Weights of a small GPT-style language model, trained from scratch on English Wikipedia: a variant of Adam for these matrices.
MLP neurons of a small language model. Each row is named by its layer, matrix (gate and up: input weights; down: output weights) and neuron, and shows model dimensions 0-95. Each number is 50 + 10 x the weight over its row's rms, rounded and kept within 0 to 99. A neuron's up and down rows have the sign that makes its largest values positive.
After each neuron's rows, "fires in" lists the words (lower case) most often at its 100 highest values on Wikipedia text that the model never trained on. A number after a token or word is its count.

L10.gate854:45 34 54 43 63 41 37 43 54 77 58 63 65 48 46 57 45 57 72 60 51 60 42 63 30 42 45 43 56 65 51 29 42 51 51 65 60 72 51 61 46 51 41 37 57 63 38 55 45 47 68 50 49 30 27 57 42 59 67 57 40 47 53 46 38 36 47 59 47 68 67 55 56 53 55 54 48 46 64 50 40 47 50 53 56 49 58 42 52 49 56 53 51 50 51 45
L10.up854:53 63 36 63 47 48 45 39 41 55 55 38 62 54 54 31 63 49 62 67 48 42 41 50 57 44 60 38 51 34 49 47 48 70 66 59 66 62 45 37 41 51 38 50 47 62 63 33 59 32 45 53 41 48 47 34 44 40 56 42 56 59 43 42 54 42 52 52 46 42 53 51 42 50 56 55 31 60 62 48 40 64 38 58 47 54 50 56 46 60 41 39 72 56 46 47
L10.down854:68 42 52 58 60 44 38 43 59 51 53 53 40 47 35 36 51 50 54 74 45 54 33 32 39 69 53 58 39 54 51 44 48 47 29 63 55 49 53 32 40 61 40 38 70 38 09 77 46 37 51 60 67 38 48 52 34 42 55 36 40 52 53 58 55 58 57 66 56 54 45 39 49 52 59 44 53 48 51 46 56 59 52 53 45 52 62 45 45 50 71 53 45 28 41 23
fires in: "was" 57, "is" 19, "were" 8

L8.gate795:63 43 35 54 54 55 52 67 53 45 65 43 45 49 50 60 72 76 55 54 51 44 46 50 45 57 54 43 49 54 48 53 49 49 48 42 61 68 53 59 46 67 53 34 37 68 49 45 53 37 45 35 41 46 41 56 38 57 69 54 55 49 61 54 56 58 29 54 60 38 56 49 56 55 44 56 44 43 46 34 46 54 48 54 38 45 48 74 41 66 49 78 56 40 52 73
L8.up795:31 43 62 51 50 65 48 55 49 37 49 50 38 59 65 51 38 65 56 70 49 49 41 48 56 63 41 34 59 68 47 33 60 39 42 36 47 36 39 38 23 53 54 42 58 54 64 38 64 64 38 50 39 55 52 51 48 48 56 68 62 41 54 47 44 39 38 60 51 52 29 72 43 28 53 59 48 43 38 46 32 32 57 46 40 43 52 66 56 58 67 62 37 53 49 56
L8.down795:53 41 39 40 48 56 55 59 51 62 53 67 39 52 35 40 80 56 50 51 68 45 29 45 51 58 45 45 51 60 38 42 37 16 43 44 62 54 50 44 35 38 35 40 64 33 16 56 60 47 42 61 34 57 62 40 42 39 55 67 44 45 41 43 46 46 39 58 39 54 43 40 53 63 43 38 55 33 46 45 55 44 58 40 56 54 52 44 67 73 37 55 52 56 43 37
fires in: "is" 31, "also" 23, "are" 12, "were" 5, "eventually" 4

L10.gate410:47 44 48 67 50 61 42 42 50 60 54 65 50 54 54 48 56 41 49 51 51 63 62 56 38 52 58 56 47 33 38 58 59 47 46 56 72 42 55 55 61 39 51 58 26 48 46 47 51 45 57 44 30 45 62 33 49 59 58 59 65 34 46 52 53 58 50 38 49 60 42 48 61 51 53 64 49 34 65 46 56 47 58 41 42 47 46 44 55 56 41 70 31 48 47 64
L10.up410:54 56 60 58 48 32 49 69 48 77 57 52 60 59 51 43 52 27 49 47 57 48 57 58 49 60 43 48 52 39 53 52 52 61 42 63 51 39 57 59 44 52 51 65 41 26 50 46 49 51 49 45 47 64 54 67 45 56 65 45 43 51 51 58 61 51 47 47 66 46 45 47 53 63 61 61 43 35 70 44 55 52 51 43 59 56 76 48 54 31 33 45 40 51 55 57
L10.down410:65 46 37 46 44 59 61 67 46 44 66 55 43 58 55 43 51 52 48 34 46 60 69 46 44 57 29 34 63 41 63 56 54 63 84 64 25 34 43 49 54 53 60 44 39 49 18 54 47 57 56 54 45 50 46 58 36 62 41 68 40 61 52 50 58 48 24 47 48 41 60 43 57 52 44 37 46 57 60 50 38 49 38 56 55 44 56 63 62 52 52 50 55 36 50 44
fires in: "in" 49, "for" 15, "on" 4

L8.gate296:50 35 34 57 37 45 52 53 54 42 56 49 44 41 62 49 39 55 56 53 53 55 57 43 36 40 59 61 53 59 62 52 51 52 51 28 37 64 35 41 53 44 49 48 57 38 50 49 52 38 60 37 31 40 31 75 46 60 36 49 42 39 39 63 52 60 40 39 41 42 52 41 32 62 41 27 56 48 54 43 61 34 69 32 52 54 47 59 66 54 52 65 44 52 64 43
L8.up296:61 48 42 31 45 53 45 45 52 36 44 50 61 53 52 45 60 35 51 42 49 69 65 54 46 54 61 57 61 38 24 62 48 41 43 38 47 59 60 45 51 54 51 61 56 62 57 52 55 59 53 48 53 43 55 39 61 57 36 34 72 55 41 52 52 50 44 44 42 46 50 56 49 53 46 54 42 56 49 63 59 52 63 39 42 55 58 51 78 47 44 58 32 45 42 59
L8.down296:58 57 54 48 32 41 50 59 43 34 31 58 46 52 77 45 40 63 56 56 45 57 68 66 49 44 53 56 30 45 64 65 51 51 45 40 31 56 65 44 62 66 49 49 71 34 37 51 56 49 65 36 59 49 23 55 53 60 27 72 46 34 51 68 58 55 37 60 57 55 39 40 46 61 55 49 48 46 39 50 55 59 57 57 53 63 38 54 64 55 51 61 48 47 48 35
fires in: "i" 29, "it" 12, "you" 10, "we" 5

L6.gate24:52 52 57 56 47 49 54 56 66 53 55 46 33 50 56 39 47 45 52 49 26 57 40 48 77 51 47 55 41 44 65 51 58 37 49 34 38 49 44 38 49 38 59 56 33 46 56 64 51 49 51 64 47 49 52 55 49 64 53 40 43 44 43 71 45 34 62 56 53 25 72 47 59 40 52 44 47 53 49 55 58 61 51 47 56 22 46 43 34 50 40 59 43 42 55 56
L6.up24:40 35 49 70 47 46 53 62 42 61 44 38 40 53 58 57 59 39 46 42 47 38 40 57 64 62 46 47 52 45 56 43 52 34 49 42 55 39 50 55 34 23 49 42 50 47 53 70 60 38 58 59 68 59 47 38 24 49 56 63 48 61 60 81 48 53 52 53 54 36 63 57 59 60 34 55 44 57 49 63 43 51 38 54 52 53 54 70 66 51 43 47 55 45 35 36
L6.down24:53 58 48 60 25 51 56 58 58 64 50 36 34 48 59 31 47 38 45 49 47 42 51 45 58 54 42 41 49 41 50 40 53 47 47 60 50 40 40 41 43 47 28 37 53 52 08 61 45 55 45 40 48 44 55 39 53 49 34 70 48 55 45 51 58 38 64 71 48 37 46 44 39 51 54 56 36 47 69 47 61 47 51 46 63 64 46 50 40 63 25 59 61 46 58 33
fires in: "when" 39, "after" 17, "if" 12, "until" 9, "since" 6, "in" 5

L8.gate774:52 54 56 36 42 60 54 45 37 56 41 39 41 32 36 50 57 47 55 45 52 41 56 63 33 48 56 48 49 14 59 39 41 54 46 56 49 42 73 50 43 61 42 54 38 49 47 46 64 47 58 49 47 48 62 53 54 66 61 57 42 53 42 63 43 36 57 51 68 54 46 53 59 50 51 34 34 55 36 58 56 52 41 47 49 42 57 53 63 42 47 73 52 44 61 46
L8.up774:41 52 32 46 53 54 54 48 58 49 37 56 25 54 43 58 53 52 33 53 64 49 38 51 40 30 46 52 52 53 47 57 38 46 40 49 58 50 63 47 48 54 56 41 47 45 48 51 41 66 49 44 28 54 42 47 51 28 42 53 41 42 47 50 47 55 38 28 55 40 45 56 61 48 58 36 34 39 43 41 56 46 65 50 54 42 30 55 58 52 51 52 49 46 37 53
L8.down774:48 51 49 52 44 50 32 56 59 61 47 46 48 57 44 67 37 54 52 45 52 48 51 38 37 56 49 43 43 46 44 45 35 57 43 46 52 48 48 79 49 69 52 49 48 54 29 41 49 49 36 83 51 36 54 51 54 52 47 55 61 60 37 43 45 49 47 52 57 59 46 65 48 48 43 38 41 50 42 52 46 46 55 40 40 41 74 52 62 48 36 37 62 49 58 41
fires in: "s" 94

L10.gate810:41 68 43 19 54 40 34 75 51 30 51 68 53 54 51 55 52 49 50 40 62 36 54 46 48 51 51 55 48 55 40 47 30 62 39 46 32 51 65 57 40 44 45 54 55 51 48 60 48 48 45 38 55 54 47 55 52 79 45 48 51 49 60 58 48 31 43 57 42 57 57 57 66 47 53 39 40 52 39 57 49 36 48 43 35 67 37 55 45 48 43 60 31 50 64 57
L10.up810:57 52 45 44 53 61 38 58 47 46 39 57 49 60 55 53 37 74 60 39 45 51 59 46 41 67 56 39 46 46 49 43 35 54 70 50 45 48 61 63 42 64 42 59 61 56 64 76 42 52 46 48 44 51 45 35 55 49 52 39 54 62 41 53 39 48 37 42 50 60 63 45 63 59 40 51 36 58 57 50 49 47 55 39 48 66 68 61 46 57 58 55 39 47 53 66
L10.down810:32 63 48 39 60 52 51 44 53 50 37 59 46 68 25 37 63 41 45 51 51 37 49 47 49 45 54 43 40 57 39 46 22 45 29 42 37 52 57 60 61 68 33 53 54 57 40 64 42 47 57 49 46 64 40 53 41 58 37 48 44 52 64 55 47 38 50 47 56 64 52 48 72 60 48 56 55 49 41 48 51 56 62 31 47 40 39 43 51 56 28 52 38 52 35 59
fires in: "s" 18, "his" 14, "is" 13, "a" 8, "has" 6, "her" 4

L10.gate144:54 53 44 50 42 41 45 42 57 55 49 64 50 54 52 53 63 56 50 43 59 48 46 55 43 50 38 48 56 39 32 47 44 60 36 39 54 60 39 56 42 45 63 59 44 40 73 34 57 48 66 58 56 52 56 35 31 53 39 59 43 38 50 32 45 48 63 51 59 47 53 33 52 64 47 50 46 33 57 61 66 51 60 52 43 52 39 54 58 49 39 65 45 47 42 51
L10.up144:41 46 46 44 37 39 56 44 48 46 41 44 38 45 35 49 52 54 53 47 59 29 48 69 36 34 47 48 62 49 61 53 59 48 41 57 41 61 45 46 58 38 45 34 49 48 53 43 71 68 39 50 56 45 58 51 60 46 53 51 36 35 66 59 58 58 56 27 55 48 30 58 49 50 57 58 57 40 36 51 41 50 70 52 46 50 41 40 59 52 43 49 69 42 49 47
L10.down144:40 55 55 39 47 42 60 48 62 49 53 46 46 62 53 59 68 50 52 36 51 52 65 51 46 38 50 62 44 62 47 33 63 50 50 44 47 63 63 37 55 55 51 57 42 34 91 53 50 50 39 62 49 47 32 36 39 57 51 48 51 62 70 48 52 59 40 47 52 52 46 48 63 36 50 64 38 46 40 74 25 51 52 42 32 37 43 48 56 45 68 68 48 30 49 54
fires in: "of" 64, "8" 9, "6" 4, "7" 4

L9.gate476:39 57 56 31 44 53 46 55 41 81 50 68 46 58 58 42 46 48 51 47 41 51 51 45 33 49 72 38 62 42 56 52 42 54 52 46 64 39 48 54 36 52 48 38 35 54 56 55 60 71 43 57 18 66 31 54 54 48 43 46 30 66 46 63 43 32 53 44 50 46 37 35 57 57 46 41 45 44 54 44 61 38 50 50 27 54 55 51 58 39 61 42 33 51 65 63
L9.up476:65 59 80 58 44 58 52 48 48 50 43 55 48 59 34 51 43 58 57 43 43 46 51 65 42 42 43 40 61 48 51 41 39 44 57 58 42 55 48 52 48 55 37 49 57 43 62 41 40 48 44 66 52 49 49 47 62 57 29 61 48 63 35 63 45 71 47 34 40 49 55 52 60 63 53 41 42 35 52 48 55 52 49 45 42 43 54 61 54 48 45 37 55 56 53 51
L9.down476:59 52 48 51 50 37 45 50 45 66 45 52 25 44 39 48 38 49 39 37 40 65 77 49 37 56 50 57 62 47 55 34 60 66 40 55 40 46 39 56 39 61 43 59 60 47 10 53 49 60 44 39 49 54 48 29 62 51 48 52 47 58 42 53 53 52 42 47 46 51 43 65 51 53 60 34 35 44 52 48 53 44 37 50 30 51 39 52 60 28 43 54 45 68 40 54
fires in: "on" 36, "off" 8, "is" 8, "was" 5

L8.gate68:41 58 53 53 58 43 34 57 50 43 35 35 56 76 52 40 51 64 39 42 37 39 38 54 50 50 52 62 46 72 48 43 43 58 46 47 46 62 41 57 48 41 23 50 48 43 57 54 45 50 64 53 43 50 41 58 46 42 31 44 40 49 57 54 42 44 51 56 55 45 57 54 54 64 53 50 38 26 47 61 48 73 43 57 74 34 55 53 49 42 60 51 43 57 60 58
L8.up68:32 64 47 48 56 33 57 50 53 40 51 63 37 66 62 44 41 51 56 41 41 62 55 39 56 50 50 63 41 63 48 38 36 47 67 53 42 58 56 71 56 55 54 57 29 48 51 59 57 50 40 53 55 45 69 57 40 44 52 65 47 34 61 39 51 47 47 55 35 31 46 77 48 56 24 49 51 36 49 45 33 49 44 47 59 64 39 56 45 54 39 59 34 35 69 45
L8.down68:60 52 45 46 51 70 42 44 48 55 62 44 38 59 67 36 63 47 56 54 51 57 38 52 57 34 43 64 58 39 44 31 54 53 36 49 63 54 33 55 47 69 69 38 66 42 47 49 46 44 53 51 41 52 48 50 58 52 30 61 57 44 38 55 60 46 39 72 54 51 59 61 51 34 42 46 43 52 53 65 40 48 50 44 35 51 51 49 57 53 28 49 37 64 69 54
fires in: "be" 23, "are" 20, "were" 14, "was" 12, "is" 4

L10.gate338:45 46 39 49 65 47 49 47 49 56 39 53 75 53 65 40 57 54 47 56 44 51 26 50 41 56 50 45 41 60 53 48 36 44 43 69 49 58 62 53 41 45 42 31 39 60 42 64 54 28 37 53 25 45 61 33 24 60 46 57 65 60 58 41 61 51 44 49 53 57 65 62 55 30 48 74 36 60 63 51 44 61 65 48 48 53 52 61 56 73 56 41 64 53 62 50
L10.up338:35 38 35 48 65 31 49 54 41 43 56 52 48 52 61 39 44 34 63 47 67 43 47 66 63 55 48 46 63 57 52 57 30 52 47 54 31 42 74 58 40 40 46 54 63 55 52 48 65 37 51 60 53 52 52 52 51 60 49 41 53 42 54 57 61 42 70 50 55 54 49 51 45 45 42 50 42 67 72 38 33 54 42 55 52 42 52 41 52 53 45 57 64 53 49 55
L10.down338:42 48 61 29 63 40 57 44 54 50 61 41 39 67 52 40 51 56 50 41 46 50 44 48 21 60 57 58 49 39 46 63 41 49 44 56 48 47 51 42 65 32 39 39 40 57 36 65 41 36 53 46 60 43 49 45 44 73 46 59 68 60 59 56 50 64 45 46 71 64 44 64 53 50 53 41 72 41 47 38 49 56 68 40 43 32 39 41 50 55 57 41 56 55 53 49
fires in: "of" 25, "be" 25, "was" 15, "were" 10, "been" 8, "is" 8

L10.gate605:45 37 48 46 52 59 41 51 38 36 53 45 60 58 50 33 71 53 69 40 58 49 53 47 52 53 43 43 67 45 56 51 62 46 55 48 50 50 51 58 45 55 47 54 38 54 52 57 59 49 60 67 40 50 46 39 55 53 49 52 31 60 48 13 42 43 51 48 55 53 71 55 38 40 60 50 52 61 50 61 55 43 45 47 50 52 87 64 65 64 50 37 58 42 56 39
L10.up605:41 45 56 44 62 67 40 50 43 50 49 62 54 47 55 14 47 60 61 48 52 37 59 31 36 42 44 43 47 62 51 55 35 47 54 47 62 33 45 40 38 55 45 45 44 37 47 56 47 40 49 61 58 69 38 41 60 42 41 40 62 67 53 52 40 67 58 57 59 68 56 48 42 34 63 50 37 64 56 53 45 68 42 54 71 67 57 62 44 33 39 56 75 46 34 44
L10.down605:58 39 46 56 65 41 78 42 34 56 54 49 44 35 77 53 54 57 31 38 53 49 51 59 38 58 33 41 69 61 42 45 59 60 60 42 48 39 26 60 37 49 34 38 50 49 21 49 41 43 65 68 58 53 68 43 40 32 59 48 47 41 30 41 40 39 50 56 59 48 63 56 39 31 31 37 57 52 61 65 63 52 60 59 58 44 45 49 37 65 43 46 62 46 61 54
fires in: "of" 35, "was" 14, "is" 8, "by" 6, "to" 4

L9.gate485:50 48 63 53 51 38 76 51 48 37 40 46 33 47 55 65 49 57 44 57 53 55 62 45 50 49 67 55 48 49 58 40 66 53 70 42 53 60 77 51 49 49 47 33 53 64 51 57 44 38 55 45 50 36 46 49 78 62 47 57 56 52 43 49 43 46 57 39 48 53 48 56 57 46 58 45 40 49 36 47 43 26 75 52 63 43 46 63 70 43 65 60 45 51 38 41
L9.up485:58 51 44 50 51 55 45 61 73 52 47 51 64 44 60 39 37 60 38 52 57 58 56 46 54 71 57 51 61 43 53 38 49 45 37 32 59 47 44 48 41 37 64 53 64 45 50 51 49 57 49 54 39 52 45 54 44 54 40 41 46 37 45 60 34 66 48 49 46 42 54 31 72 60 63 27 34 29 39 45 68 45 58 64 51 53 47 69 60 55 47 51 43 47 44 52
L9.down485:58 28 48 50 59 44 36 63 52 57 50 46 59 45 59 47 45 46 44 65 45 60 61 54 54 41 72 48 45 49 57 47 50 49 61 21 56 44 75 50 46 46 48 36 55 43 67 55 43 61 42 61 33 51 65 25 72 46 43 64 51 44 46 44 53 56 46 47 56 58 59 49 56 57 37 56 50 39 47 44 49 33 75 41 54 49 59 44 68 55 60 63 61 39 48 30
fires in: "i" 34, "t" 11, "s" 11, "we" 8, "it" 4, "he" 4

L9.gate137:61 34 38 49 57 50 69 54 46 42 46 49 52 53 46 48 53 59 70 52 63 56 63 51 45 62 72 56 63 34 39 41 44 55 47 49 44 55 61 75 56 58 36 47 30 40 56 36 51 55 46 47 59 54 57 45 62 52 51 70 42 51 46 48 44 54 40 50 48 47 46 44 65 48 40 62 46 55 49 53 51 44 51 55 39 54 48 49 51 39 53 53 26 35 47 53
L9.up137:52 53 53 50 62 50 59 67 62 44 47 53 42 57 53 48 67 42 60 46 54 58 56 44 46 50 56 51 56 32 42 45 63 49 32 53 34 40 69 51 43 57 53 59 56 31 44 27 61 44 46 46 46 58 65 50 67 46 39 57 40 52 45 43 45 53 44 42 46 39 43 47 50 56 48 75 47 60 41 74 63 44 61 49 41 44 54 50 52 36 58 53 44 47 64 59
L9.down137:45 55 47 54 57 62 46 54 55 49 52 27 49 45 57 49 61 52 50 49 51 49 59 51 41 54 71 49 52 54 53 58 61 56 49 51 28 44 58 63 52 57 38 65 43 20 46 39 58 60 59 60 54 50 67 20 59 48 47 53 48 48 45 47 59 49 47 57 50 42 39 51 56 56 48 47 58 61 47 68 53 45 44 54 49 53 41 58 56 44 60 37 47 40 57 49
fires in: "de" 20, "la" 14, "i" 9, "del" 5, "der" 5

L8.gate801:60 44 64 51 54 48 59 40 52 46 43 45 48 31 44 58 59 51 62 46 26 49 57 42 41 54 55 40 49 56 56 56 43 50 38 48 57 35 52 42 51 56 45 48 64 65 53 56 67 45 67 57 49 53 55 65 56 47 44 47 43 41 46 34 58 50 58 48 53 61 48 54 69 64 36 41 56 48 36 50 42 53 46 46 53 60 55 66 52 43 39 59 42 61 41 58
L8.up801:40 51 46 48 59 50 29 41 52 50 35 47 60 68 48 46 50 42 55 50 59 54 51 52 71 30 51 57 41 50 52 55 59 52 47 65 40 53 64 55 60 57 43 38 39 67 39 35 54 67 55 45 52 47 49 71 57 46 27 51 29 54 62 59 50 54 52 33 45 41 36 47 49 56 60 39 44 46 41 43 49 67 64 48 38 43 53 55 37 44 50 46 42 42 47 60
L8.down801:46 55 44 44 33 44 54 31 60 58 50 38 47 67 39 42 44 66 51 47 43 61 58 34 40 53 44 43 36 38 58 71 43 36 54 43 36 50 71 68 54 51 53 45 43 53 24 63 48 36 56 51 56 39 34 41 44 51 55 47 59 63 63 63 47 29 56 45 45 53 49 52 67 45 52 74 54 55 39 45 42 74 31 45 45 57 63 45 66 57 37 50 47 68 55 54
fires in: "this" 30, "each" 17, "that" 10, "s" 9, "the" 5, "one" 5

L10.gate446:68 14 47 37 53 51 48 56 26 52 46 46 42 22 70 40 42 50 61 49 47 55 64 45 37 60 58 55 49 65 41 50 41 53 60 70 46 47 57 61 43 66 68 53 42 41 48 54 53 47 53 33 43 58 32 42 60 55 47 63 44 45 54 46 53 59 43 62 49 60 57 66 60 65 64 49 45 37 53 45 35 45 60 36 39 52 43 59 61 52 44 50 68 55 54 62
L10.up446:60 46 57 50 60 66 49 78 38 63 45 49 53 65 56 56 49 64 47 63 50 53 49 61 45 57 56 61 39 73 63 44 55 60 38 71 60 44 59 50 34 70 49 55 56 40 55 52 43 33 62 43 44 63 36 59 32 53 43 62 51 57 45 36 43 57 53 49 65 73 53 57 45 47 42 55 41 48 51 39 53 50 38 62 40 54 39 63 55 58 39 49 57 29 49 57
L10.down446:51 53 71 63 60 52 47 54 53 39 56 52 45 56 46 50 56 47 57 49 55 39 50 38 39 46 36 75 49 56 42 49 43 59 48 40 52 52 48 49 49 59 53 39 66 44 00 50 45 47 38 44 35 57 43 38 51 70 48 61 56 37 53 34 66 58 63 56 46 39 58 70 56 44 59 53 40 62 40 60 52 53 62 56 39 42 46 59 29 61 35 56 46 51 43 32
fires in: "i" 15, "are" 14, "s" 9, "were" 8, "is" 6, "have" 4

L7.gate626:59 47 55 50 39 58 57 53 49 54 58 52 43 36 52 59 47 48 58 54 43 68 49 46 35 51 53 31 44 41 35 42 62 52 45 39 74 41 47 38 44 59 55 62 51 62 42 41 55 44 49 67 41 47 45 63 53 57 32 48 64 54 44 47 52 46 47 62 43 48 55 50 45 44 43 47 57 48 50 71 47 53 52 30 57 41 41 63 42 42 58 60 58 77 58 69
L7.up626:58 51 60 44 45 22 51 51 54 44 58 48 47 49 45 45 46 33 57 67 55 54 55 27 58 46 45 65 54 45 43 62 51 61 40 51 48 58 44 33 55 52 53 56 63 46 54 60 42 56 43 66 26 54 62 50 64 37 62 56 62 60 61 36 62 69 53 37 39 56 39 33 46 64 63 54 57 38 63 49 48 61 70 49 60 44 64 54 41 46 58 75 48 49 55 40
L7.down626:48 54 46 53 38 54 41 49 34 38 43 78 37 52 47 42 57 55 37 36 52 55 57 37 34 53 42 54 44 31 60 55 53 64 55 49 53 54 61 41 58 65 70 59 40 64 68 29 32 33 48 58 50 53 47 51 59 47 37 63 41 49 44 56 32 53 51 50 54 47 52 46 51 71 57 67 67 48 55 54 82 61 45 43 40 36 36 55 45 62 51 42 59 45 45 67
fires in: "in" 45, "of" 17, "on" 7, "at" 4

L6.gate293:65 42 59 60 44 51 47 54 44 45 40 52 50 41 51 36 72 63 55 44 49 72 28 50 56 50 49 46 43 60 43 32 52 18 68 39 52 54 48 44 46 44 42 71 37 66 46 74 31 43 51 66 55 61 55 45 58 47 43 42 48 53 47 66 57 65 42 60 47 46 54 39 56 52 33 82 35 64 52 57 38 82 45 46 48 52 63 53 54 49 32 61 49 49 55 48
L6.up293:41 40 59 48 48 45 51 60 48 47 49 50 42 73 51 29 41 60 62 44 48 50 32 56 56 46 39 68 33 57 53 43 46 65 56 27 67 40 32 35 42 46 48 49 46 41 48 48 53 51 47 54 25 34 41 36 54 46 41 64 40 38 35 50 54 40 54 68 67 43 44 61 40 47 48 44 42 49 47 62 66 57 54 46 54 52 46 39 42 50 29 40 40 31 51 55
L6.down293:49 60 70 34 59 73 41 52 37 34 42 36 54 46 56 50 57 46 59 41 40 63 40 54 61 47 53 47 50 60 68 57 41 45 60 44 76 54 62 27 44 56 45 57 34 62 17 60 56 64 46 48 49 46 38 34 40 45 37 64 71 82 42 61 45 40 46 54 56 35 62 44 64 36 37 60 54 59 70 53 44 48 57 46 37 34 41 37 52 58 23 44 57 43 55 55
fires in: "when" 48, "while" 15, "because" 11, "although" 10, "if" 8

L8.gate253:54 58 41 60 63 56 40 50 67 52 70 38 48 45 41 50 36 53 54 47 50 57 46 28 43 49 45 64 67 53 35 55 30 59 27 65 34 44 49 72 37 55 53 43 40 34 53 40 37 37 64 48 32 49 55 75 67 48 47 59 49 53 61 51 52 41 38 52 57 60 49 49 57 59 69 48 56 45 58 60 68 29 49 58 50 38 38 55 41 45 48 38 30 55 30 57
L8.up253:47 44 59 40 49 46 59 51 53 34 39 56 45 57 26 49 36 48 58 48 51 50 61 54 51 66 34 51 58 58 35 57 54 55 51 70 43 34 58 56 38 49 42 53 58 41 36 51 61 74 45 44 40 56 61 57 59 54 56 46 48 40 57 63 59 47 69 73 27 55 29 69 41 45 66 42 70 58 53 57 48 22 51 50 61 46 55 58 54 36 67 24 65 61 49 57
L8.down253:41 40 38 36 55 57 40 44 59 32 54 60 52 52 43 37 42 50 55 48 42 43 76 72 49 51 32 42 38 70 47 45 53 48 54 27 61 33 29 61 60 56 42 65 63 50 25 45 53 51 39 43 50 50 52 43 51 48 68 55 39 67 59 40 38 52 71 67 32 43 71 45 53 47 57 37 57 66 60 43 19 57 48 45 69 31 43 53 56 44 50 40 54 73 55 60
fires in: "in" 64, "to" 18, "for" 7

L10.gate419:55 56 51 49 58 41 56 39 65 47 53 47 61 39 40 38 61 36 62 54 49 46 55 67 39 43 49 64 47 47 33 38 46 70 37 38 50 65 30 52 46 48 65 45 39 59 47 49 69 54 62 52 52 33 38 52 57 61 56 58 49 44 59 46 55 37 41 33 36 37 50 70 50 59 56 40 37 51 68 52 44 45 50 56 43 48 46 38 53 43 66 61 34 23 56 44
L10.up419:52 45 65 41 50 56 44 52 46 53 50 60 42 62 64 54 55 55 54 62 48 75 50 67 50 55 42 49 36 53 40 62 56 45 54 53 46 61 27 57 41 51 41 51 60 62 39 56 57 62 48 60 52 42 53 48 45 54 60 47 49 45 56 51 39 49 54 48 53 56 47 60 33 40 38 54 60 63 58 68 47 44 43 69 50 59 44 42 46 49 53 64 55 69 53 31
L10.down419:43 40 65 51 52 34 45 44 49 59 57 58 48 53 44 45 44 53 34 42 49 53 50 43 41 57 48 47 60 58 60 53 53 38 57 47 44 52 38 59 53 40 44 41 52 32 55 51 58 73 50 75 49 44 40 57 41 58 55 47 38 51 55 38 54 59 55 50 36 70 66 49 52 44 54 30 60 50 36 59 49 23 55 56 64 60 56 49 54 53 43 45 51 48 58 23
fires in: "for" 63, "of" 14, "with" 13, "as" 6

L5.gate540:45 54 51 63 50 43 50 59 35 62 45 48 42 56 59 41 44 52 65 46 64 32 47 49 43 37 55 61 59 47 56 39 38 39 52 63 49 45 49 54 44 46 52 75 48 57 57 50 32 52 46 61 50 52 38 68 32 54 41 35 63 56 37 34 51 42 68 51 22 63 32 48 44 49 51 38 56 38 51 45 46 39 53 51 35 36 63 50 65 65 52 62 41 58 40 38
L5.up540:64 46 54 71 45 43 60 48 57 57 44 48 48 43 46 60 42 57 45 52 50 55 40 50 29 23 46 41 57 56 51 46 57 39 52 70 46 53 47 55 48 70 66 57 42 68 36 48 36 53 40 50 37 62 64 59 45 68 57 62 42 56 51 47 53 60 55 51 54 74 47 50 56 69 51 50 62 47 46 68 44 49 56 58 42 37 44 33 58 57 77 44 66 59 44 59
L5.down540:66 44 67 48 47 49 55 37 58 44 59 21 44 44 43 58 67 56 57 54 53 52 34 40 42 42 51 39 56 45 44 54 78 44 42 61 67 48 43 45 63 51 37 35 36 50 65 31 48 83 38 46 45 53 38 47 41 65 58 63 55 62 55 38 45 51 53 62 53 54 39 61 46 60 44 52 53 43 49 58 53 43 48 55 59 56 51 47 50 41 54 43 55 46 46 64
fires in: "2023" 15, "series" 9, "1973" 8, "2013" 7, "2003" 7, "2022" 5

L10.gate617:66 44 58 56 36 48 47 54 61 43 41 49 41 60 52 47 51 56 65 52 42 37 62 61 45 69 70 37 44 57 45 67 47 42 64 58 32 55 36 45 42 58 40 67 52 42 55 57 32 37 60 59 42 58 46 39 47 44 43 41 50 42 60 55 45 53 46 41 48 36 72 53 61 54 60 46 46 48 40 51 53 36 32 40 54 59 54 42 46 50 56 65 38 45 37 61
L10.up617:34 46 46 40 50 36 68 42 55 52 53 35 38 52 52 52 48 72 37 45 59 38 52 63 43 52 42 38 50 42 38 62 59 47 50 59 36 51 47 54 44 51 52 42 50 43 57 49 54 45 42 46 53 48 57 57 60 44 47 69 48 47 40 53 62 53 57 42 61 41 45 46 48 71 56 54 50 54 41 47 42 59 63 51 47 57 58 63 37 46 47 48 42 39 41 30
L10.down617:44 45 43 44 52 51 61 60 42 50 47 39 52 52 41 43 32 43 42 69 70 46 61 65 50 48 70 44 53 51 59 50 73 52 69 36 52 42 64 50 46 58 44 54 49 47 44 61 42 39 40 44 64 48 56 49 60 31 50 54 53 57 51 66 55 46 45 42 50 42 52 41 59 77 51 54 54 49 49 35 57 56 71 62 41 56 59 36 55 51 52 53 55 46 48 62
fires in: "of" 90, "de" 7